Weights of a small transformer language model.
Size: 6 heads of 128, 63.3M parameters.
MLP neurons of a small language model. Each row is named by its layer, matrix (up: input weights) and neuron, and shows model dimensions 128-223. Each number is 128 + 24 x the weight over its row's rms, rounded and kept within 0 to 255. Numbers have three digits each.
A block is one neuron, or neurons of one layer that tend to fire together. After each block is what it responds to, as a language model described it from the Wikipedia text at the highest values.

L3.up749:160142108130144127098121119149133109160105126130125096156126135106153149160165148171152126128133118150140169117108130174113130112098111131131129151107160135142118149151142157139121165203131168138179139141105101114135088126139125120118150148123153181154123139143139116113122163083127117131
L3.up982:136177112082138099155090091154170099111150111133068132105104120100104155122143097110152136154120157144121162157115137098140103131099112122115165145109114135127192117136125190110132142116091111138123111145131117146086166173176120115108143096128129153150152156131098120119124148178084176151
L3.up2660:109147115130153062145100097167132093170112117148119117153094148118165122144124135125151122115149133135142154124120112098127160140155129142148121119117131164110133143088125126175151132097158101108108116070130107140114147154101154116125136139097174129146125130061113154151141130150138152112
L3.up2707:112150081127164075140086138140121140144108149096103160114108130147101122138125100133163152121149149151090155140063129102129133151142163120126139159135148176136133097093074134099084148137118130118114127177172109106100136147137131150117107145152152086107093163096090136117142178115187126094
Responds to: Motion and change verbs

L2.up147:104101147124078114123153170137105115140114157154142119137063137105147145180147118117133122148120113145155122169098109135136101092107129122103105157103159081111157145132191162076124140185124124111118112167122105094147151120155153146116157110135110143137121118095174117148132100117161158142
L2.up249:172127136154122114080170127153108121146114126138120136118129081060156137162123155145105117098120114090100144139082145112089117148094137129127114152114105117107149132171087154145122092127145153110128108112113121174096154129126131098133140119172111127131116157101129132131094117150134115205
L2.up619:138136111133092157146108124154110112119109118095103073125100147135118161110104087151169107118102155096066133133128107158097134105106165132109111159148125135128133134187141103102109158155135177121125119135124104071123146112111128085136107093114136080105103109123148146155131144147103124175
L2.up652:072140153146141122170108162145117140147112160095098135090154101139096176190151152129144121094117128121180126157092152128144166116144093089081108175155125099099134144119124097077134170152133154146144102146104120132118109159156128126059145132124126133169150129172115077141136172128142125156
L2.up654:144145119088128080152133124116145111094101132130139139190101134118175107133102129141136130098174086159092117138147106092152147088116119118153113134127103160140141106138119148143105121119136168144150132127154116100120161116132150139174186110115092124116107099117146120153101155139108133167
L2.up840:114163126130103132146148126129150190104119136120115094117106153158085089158102147074114127145129113083178104162121121134156123124117173102111111179151118149112188121137101138111149133107101150075108105103110082135116121115170126127132163122136156116142172125117165102111145158146156173144
L2.up877:089141118168138128168184110106135105146107101182133161143100106090114149096114174112156144145125101115132135112130126137144127153148141138098105121157158121062132127168131120136148106141157100154104154120124073120117155173149117143121111161136129117117142153107154114168088143155069123136
L2.up1024:147141128135134116141127101110098135196143121118161117129159103125097153178141102124147117120134135173087129161110139116118126116117148083146130147138184113112161103168108080140166145085134154128143137146112127134148105130124152146134122133137111141130137131111142115171133154121127120140
L2.up1041:125163128154069114138109128125126124109157136094114114173134185153128178143133125154142120116133124077137125115126141178095106123105165099155106101142190130101096103123128115107103171137128210135128145140106100092135135104150159113105097140128122139132146122108112141179129117143123098135
L2.up1239:142128148152096123135116109153116148148128175132145126165120102124134125167108148121118086136123124131144092125155150157154136101128121136165129125153168160126184162140152163158116114156125128158147175082107110121133153099170170111147180140090150131133161129090118121119112135144098123138
L2.up1727:076142168124159108147124133137089102119148143134126103122089090124169145144088114138142141112122100135128174127122102102131104173153109122081135175146107136106130127085110133142118151136120120116144055127122164111122124181153123118078161160156137102128092148154113124137119168106142138160
L2.up1746:099131060144097123161147139118098114075140159157145120128103154133159109135115147171106120136114098103113102155161118116147157098131109177140128131070114097111140167181088136122100084166159145146135184131116143091108149150107183142180091118188101089150122130134120125115105156116108089147
L2.up2445:134110152127133125099126127121126158143158155121117122153141130134137104173136192143091151124127145105111127156109121137182138133146083101087087156149111127140139102107090145114142126125077172142096133136119141074107120154148154145138168090144150109158151133116117153123109118119128122126
L2.up2800:116103146151154109138117144098107113168151159172165113139101110112145125144115135121144118113115166151157148144143120110145142139119113113139139108066113162125166105127124167082116114110110099125153105134129152134158124118117110128134123115164124135123161169118135129163124105156113101140
L2.up2803:125059164124138118156151144127100161130121116140142109104098079122146132181122173202157133126102114160143205130104138083100130185134149125100070172122112120124128138088090143151147160122095148107140140114147134127118142166168122096097134118158159128133134146114132143137117118126110126136
L2.up2998:120136122119146100169108156120081159123144147123118116110136110114127140183158163178137113107097150187110163127117093094098136154110176107113113168145144137159127098126119135137150151150144131096093094130124130163139123156177122109133148202121159131124118116159133116171134124139137088167
Responds to: Abstract noun endings

L4.up2203:115155141122106127122116102095129108114172139114147100126147117122117121115100150114129126175121138154119162125159068145171122134184115143135113132151124119105124140118104207148177094126128160139143112157154131096113125110092146109112086125107104142095135156121117124087118095095114113110
Responds to: Adjective-forming suffixes

L2.up211:092106123112145083142149141095116135126141109181111129132115147082129125122122130134136179104128105177124107151084118140162175134097103162148117110147105127134132176088124125147157141148155127137119132147130101057164123105157111131155144138162138170172169146134144145171119162135159151185
L2.up231:114129153119110143096100130118140135110126114126134136102139140141125108141131109127151128107111115100143112149131052140168164102136158123153117131132143105095147164104132088115102095114113141136096156148147096104147146114160157153179136198122091143145120138136104131112118124125102107109
L2.up793:133116224089118151134117173126127140114149120126155165116134123128139106138150144087141112112108103118105101170154121153127132121109115135112140138138102115146181115123169142118126109142145098141143136109139154114098131132118163136070119110112124122135144148117135137110115177106159120083
L2.up1222:131173141148129124138126101135131114111148118149127138146161135150146114175098106121119113149111155110116147111112142107081133094127137120112106138135146148107085165084184167144077151137130114091138141140136112095155123129153108131112106100111108072147094093094141091174142114151147129109
L2.up1278:124109121109100117141085124120165104127144142123109118148151086101151084158149103133160139144108091160150133173134140135145102119070071154132105106145142138108119095143101140143127116136122128095114137133133157124145171093137133141176147153148138115148155150202154105170102129116142109145
L2.up1318:107150153141135105142133136165128151123085163144096135183154106134130102138149167101116139161179124129148157131099137130086109141142130103135133153162133096133110144119104168147156126158093132124130133157101140146139137147117154174130141143143137158132114152156180144098137172103146124077
L2.up1379:116141106147095129144076164099143140133139117107151142129144140121146174120126134107129117122114116169118138065151080169147115137123142106136101147158113141120139164124146109113176102092134123155113134099135122128087137113122086171169130198153176087163125128108150136123146149122109116134
L2.up1865:100144156124106164150098116143099168152139056110148154156136130178155106153159109135112122147143125132125099137197131117169097103127137092112109110158177091160113113129165171131139114145115101085137081137123110114130150106135127103135149181120148118121151079154149123127127135148117094122
L2.up1901:104157115097112149121126157145138124118114093172137121186144124174158142129173114111105111124151107140074137154097149125126153139118112150099164144170158127106155149090132120117150063150116096138116131150151094112139123145110138162145129102132075128149117095101110104147109143123124120143
L2.up2090:104133116129174074108123097143127135145141115127136100164157132143147172097140148096110085165168145137128116081157143168141154138108140172088170127124120157094107143137166118131104165118112135116124164077131120120154132124121101130138126136108089143129114109160137122147096141117091108118
L2.up2236:154139073103121125150125135110135136117149130154128089145101139097126135142143141144136140116168072093119120104159133082147091102158094107159101107125119131149128105119142134130144140140120128114161178167079118123127140151147130113114115160147149111146112101125143159143077127092150109150
L2.up2917:134132083108116134122068136106125113103136083153117120103134097110129100128107137108122075145105127121153143112115172176116145126131141107093119103117094155119119155140120107128116100135122146165151138158122116151109122124138133117084126125128089103148093092145150091132111118108105097131
L2.up2928:108104134148092146138143145157085097153138142183110055147162152138149114124100182146145102116117135127135151144151134145129127115114134140143113123101105102114113107118131131114156152135088122093146113130112127095115148113109122109130104163118113117139118133121121108119102121136169130143
L2.up2946:086123131141131119150125118103084157113097103143112112181149101158117140128153095131092113156102112155111112122117135195101145142158092123098129132164139139128134138133128150107116120123130136093117138143115149102156130093122093120095111092158113153172120156098088081154114125125136136127
L2.up3042:161157160108129127146110108112127139138093131161109154112114105136153125136141166135132122128084124101111119110091126107103131151091123117107129143149123128141156136139128104113138119096127132127115104150154114066161114213071081100091179128152134115150100121154128121074150129146116091094
L2.up3070:107133090162096095133119149142128151135138123131145146137133163167150098124139121123128103101148130110119141125153173116096112171133124150116175166146146125142130140111102116115144143136162078087148158148141133130193160129132126108149118151116115106188120112116142127110158158126114104106
Responds to: Film and domain category words

L4.up2707:126087145144130095156168118117119134160137130105106144120103116089143147201084175108128112065118144142142101113102133100105110111141136101149095140121129138105091149131140094159126102130102097113119115100101102106130136156155094115099159158144134053142124130162114161121141122123148124165
Responds to: Abstract noun completions

L3.up2190:108117163071133136142134110159125105184134141125090107121168136100146173102126085134146149105177095115133159139099073151165170106140113127096110123136130138101138127102103138174107142107113128167171051123113142150127109144148134087126109123105160113168150092107126106153111101096129136121
L3.up2376:139130139104100185113101114137136164138113112164137136148131131119176150160135099119158154143124123093137107126155089128127136117119107158146096101136140122126164078083143136170118141111126108139157119132147095124101139118174123110102132139114151147132122112086117122133126134066140134126
L3.up2395:144085158165105130193125150092142127139137150124116136150151154150165143147133087145108122134127108132130116154110092150106111097111181174154101117135152133141109129070139067139132086150127097153140110161105132120154110155153129151115132182119113143124149145128096116141131147141177121153
L3.up2639:119112151100128128088126164121097166120159165124131170107147141167126104139112159142128141153128120082125096101117174090152090112135111148140122127143154117129143127154134134140146113179113108155135100154091202120138135151131116143125168123116161130092113174120161104112131117137124090106
Responds to: Film and media nouns

L4.up1627:068122129113123126142166126133123150124169141150134124138117144103095123100114136145124113108142087153079133121144097117144134129086111125173103139091134143117110059119156136109139122145130155086154132131130147137079087147095120129122169143143153092117156128119142171126125162136182123145
Responds to: Events and occurrences

L3.up323:114184186102117145147143123098098071115059153099110137164128121101103121153113089119115146148105129157142160119135150120138144106153131170119150134165139137142130114149098138091115133183140105117152093116077117098102152128160084140093078083136122147085126120130100111128103153160133144153
L3.up861:101111165106135131164121156131100100136134115146118107093124139120139157162068135163135127111116162137107127120151119089122176149115102108115087110141131140100155116082090170102124165124100107060155112103137144130153120146137139124065131105192122150165126126158090148121117187132171098153
L3.up2254:081143139140129127130105169116143149077123106138167124125138108104074176161103115137106090120135136151128152148134125083136126126136129144164135142096109131141156154144098182128165140134115099160141140139146136132136157140153103144102083095136163117107143157125124126147136166109143104139
L3.up3023:089096137141131119130104144114095093140092114124138132141167112143121155160064149100119134129138122116118129132173150084093166128133130147129132102160117134149087110126086136096132138145113116120123080094141113119138124162148122101114132074097123106080068140153153120140106112131156118130
Responds to: Abstract noun endings

L2.up59:038134163105153149122120097138089162131111136131083106119060089117131126181097130171136121076121100118126185134104124138096126151193117101118141165167137149140149145118137120097113122150069139101132106103125117147151091134112105108124143121154126163169149138163133120115137130133135087153
L2.up459:126165136150176109114131155131103144158112130107143135110112130118085178177121102114118143135130108144152148108156155107162106149103137114148124183105109153142123138159123151149125148105110101139127105165112149093106159137178123106125131153066146165100132142103107129116118137166133090129
L2.up888:122141156108108122148144104145108124143086169163088145110137135154116144152181093144158123153152121086153175151072122120112128127119132178141132129153124129142148130168135105070137128181162095123126122137131167124089101118143134081117160158191138124119177139130136161146148165103163129158
L2.up943:127125078119107140064151141127124117117106162092156115160138119141146104118169126133132146133143121128130202110139128146147132120090121087132116120117117120132090106105131147152122123147137100126126143126144088134111126130115173133136160161104139126072137123106110119146140164141132106158
L2.up1115:148125129126109144128157089128143146147124126121164130087152128152124152162122141123130074112137098124118095139106124119153096142111106176130118171159130117138134074165110111148125187138157076137111155079140117100133092133164176082129140170123143132110139152151108122107124142139130111119
L2.up1297:114129136137075120125176104125126147127105141118088106117116136090120112141151113121149156094128149108086099153127133140107135144136125114099117114130090111103140115110121124130143146153127157112130140161134115125116109123153112148095152126087144133150122097107140150137117132142140117154
L2.up1310:121118129208108118145144111131120109142121128132098127130121142114152152141130120167104131168151118112113155124116155125122142142113128145113117144108109106115127104117166149147113143128119115123155142146099109114131147128111147088100170156166144133104135133082102157129157148095136106111
L2.up1374:116151112144156133131163121099127123154114159142139126109107090121150190123123127136127152097132113162111148153113142157137146129117114100152102124101114132120172155165141124125118100164124081093132090124141131119079126188133117133144135165142162160120114163122130107135092169127176134106
L2.up1675:124138150107127141167130132145133125106123174122141122110115123124135114187148154160159164150161087112133167117129119152112137166141091140099176144113142111101135135142125127116150122125134147147144137116091102122135100118156128133063134111147119072168090121106153142139080088147122105173
L2.up1772:105095145097187163146151118130131138112085129117177132114111127133122097113133127118134153091140093183141159084160121102154109110111117159126193132107120129112143143148132091146120128135102113099143115096103110103109142086165123114133126152145113109132099123141123100115156092092114117078
L2.up1799:118103083140143143128116107130141115126148116122130162135107152188143133085127086138168083141111125093148121135096109169101133118129172087137084150110120122166144143121090111155149145165146132112133150171130086107107095100146150112155120122154083163163128079159137142134163132135139143124
L2.up1955:119110103125151115168095117124142121089104134121129162132096164146126120144106121126106138149130122104127148151171146131140171138117138113134155120133130090086156147123135112092121112166142128142144104123115141125117149049156109164116082121111118119139142136148148099148132134121133099113
L2.up2084:110137145125131149102120137171105186126127103111112111138086128136093114147152133131128128078131152097148149173137158112093129153122139108121135174125120144119156082136115077111119138123100180116112126102087137108121097098084110100162116115116084123156114146105130152163123117118143115147
L2.up2133:094150153119123121097138151105169161083149167141108137151122120148153150124154110113091126168141092117163136088116166146121100172057163127119098135126144110109136100084122059140142147106071136157129117158167109109137165127105143068102120152124114129124110137159108111139151117128127118136
L2.up2166:165107104105141093160105162121109157093084116110102151107136111087111141126134124141136154123124144136104139144097124122095133131098133132108127153166103120118083074124134120161113110142120116135153125145112109129124129134122115112122092160133132123138098121135128131174141155119139116105
L2.up2368:104142128130169155141144113148110103158129153144132147076094116151120127120138134117158137133122133142111173118149100159088142126102113083111103166110125076137132119143170095116122116121150124113150120156145125114107129099139125153124072135125132100138123141142109124122130116112140142144
Responds to: Harm and misfortune nouns